Part of a small language model's weights.
Size: width 256, 3 heads of 64, MLP 1024 tanh GELU.
Training: a variant of Muon for these matrices, 154M tokens, 7933 steps.
MLP neurons of a small language model. Each row is named by its layer, matrix (up: input weights) and neuron, and shows model dimensions 96-223. Each number is 128 + 32 x the weight over its row's rms, rounded and kept within 0 to 255.
Before each neuron's rows, "fires in" lists the words (lower case) most often at its 100 highest values on Wikipedia text that the model never trained on.

fires in: "al", "along", "although", "album", "all"
L5.up1007 [155 132 202 130 117 133 125 157 112 107 146 118 116 135  56 189 155 180  93 111  80 120  99 103 102 109 177 130 117 145 134 135  64 170 152 106 112 115 181  80 113 121 127 121 145 136  95 174 122 100 132  98 128 156  93 178 142 168  97 132 126 124  85 142 135 153 139 144 117 119 132  97 159  85 132  91 114 197 170  99 158 107 106 148  85 119  91 101 108 106 109  80 148 123 103 148 109 143 180 110 145 130  80 137 125 121 137 132 139 137 134 126 168 112 149 119 104 119 124 136  84 197 114 118 144 127  97 167]

fires in: "received", "family", "gained", "awarded", "given", "holds"
L3.up911 [145 134  37  94  62 174 138 124 105 169 144  66 120 157 136 161 157 117  89 148 100 101  92 134 153  90 102 130 150 151 106  99 117 194 197 105 169 131 128 132 154 119 106 139 125 101 195 122 169 136 110  90 124 119 134  98 112 161 134  86 101  95 204 140 121 140  56  91 152 107 165  71 152  90 146 102 154 114 175 174 122 139  77 107  87 134 117 141  91 149 165  84 202 109 130 145 165 157 177 141 139 136 172 111 134  76 114 119 131 102 144 150 156 106 153 115 164 113 143  81 142 109 132  67 122 141  73 168]

fires in: "district", "court", "democratic", "courts", "uncle"
L3.up819 [143 119 179 167 147 166  99 103  97  53 109 108 134 118  87 126 136 122 127 172 130 132 133 144 126  94  82 136 118 108 139  74  92 139 127 112 154 202 104 100  55 112 165 145 130 152 155  72 103 108 159 103 117 152 118 140 102  79 161 137 116 195 120 153 148 179 117 157 158 138  80 111 146 152 166  90 100 127 141 131  58 170 148 131  63 131  66 103  85  66 138 116 113 134 160 132 155 120 146 211 158 148  53 102  91 137 145 116 112 209 188 137 121  77 149 152 121 114 144 120 153 141  85 115 181 144  99 154]

fires in: "under", "by", "william", "of", "rochdale", "after"
L3.up791 [105 120 169  81  89 113 170  85 145  93 180 141 129 100 126 147 114 118  99  99 108 186 150 108 102 150 154 148 193  91 115  68  68 135 126 110 134 185 159 153  77 147  94 143 173 150 135 107 158  68 104 116  60 129 138 134 135  84 131 105 143 102 101 180 175 132 111 109  90  90 213 141 131 118  87 132 144 140 129  78  72 116 120 118 126 140 125 114 146 160  84  71 132  74  55  62 141  92 148  33 104 196 136 133 170 121 102 174 154 116 157  98  72 123 124  75  93 124 100  77 131 126  99 126 170 144 207  99]

fires in: "well", "original", "them", "list", "book", "originally"
L3.up352 [153 206 210 166  92  98 169 143 174 129 161 105 121 145 117 194 116 121  62 115 139 176 164 142  99 107 151 126  99 111  96 190 100 131 112  84 133 140  98 135 103  77  82 103 111 174 168 102 115 127 102  96 161 110 102 164 172  90 155 187 119 101 140 123 106 114 199 128  59  77 131 129  95 103  79 109 126 131 173 172 107  90  92 146 173 135 105 125  84 148 114 151 185  96 112 115 135 118 186 138 141 173  74 170 144 155  93 100 148 114 116 133 128  48 163 188 115 140 181 189 137 129 161  98 104 175 101 152]

fires in: "when", "after", "before", "later"
L3.up597 [ 79 163 105 129  75 174 123  88 202 128 148 134 115 111 150 139 166 191 131 127 111 144 205 177  79  66  98  94 144 121  97 137 148 118 112 190  55 117 122 105 109 158 138 141 154 101  88  99 111 127 169  93  90  67 113 116  50 111 120 123 183 110 120 103 149 133  80  68 154  83  99 120 126 125 155 149 139 120 151 142 147 160 137 116  93 118 134  96 130  92 195 165  98 120 160 125  75 109 147  56 124 131  93 185 157 171 162 148  90 170  56  96 103  99  60 150  89 165 102 111 163 159 110 149 153  80  88 110]

fires in: "of", "however", "under", "about"
L6.up799 [154 155 171  91 162 119  98 141 150 113 126 126  87 168  95 108 121 133 129 113 135 181  91 121  91 109 135  61 176 155 145 127 171  93 141 115 151  92 135 126 150 130 180 138 157  97 129 128 127 158 157 132 124 116 186 137 104 125 105  81 150 132 162 117  96 102 147 168  68 129 184  69 142  94 116 167 204 117 163 114  61 148 184 185 159 155 129 123 114 183  84 173  88 198 137 123 127 120 164 127 135 140 154 128 156 141 140  99 124 198 111 112 139  99 110 176 118 135  57 104 136 121  98 138 103 113  37 157]

fires in: "is", "are", "about", "area"
L4.up239 [116 138 137 114 137 195 107 142 134 109 159 104 174 116 135 107  91 130 116 186 121  87 115 164 104 111 139 181 118  98 125 138 162 177 178 108 119 117 127 139 136 144  98 118 161 159 194  98 142  63  94 109 189  77 179 110 116 105 127 192 184 146 123 104  96 168  89 181 129  89 179 101 103 114 103 122 104 124 166 127 136 138 164  74 129  97 116 134 147 121 107 176 150 132  51 137  96 185 147 144 116  86  98 137 112 192 128 124 113 146 119  80 125 142 133 144 137 144  95 125 115 113  64 127  97 104 152 149]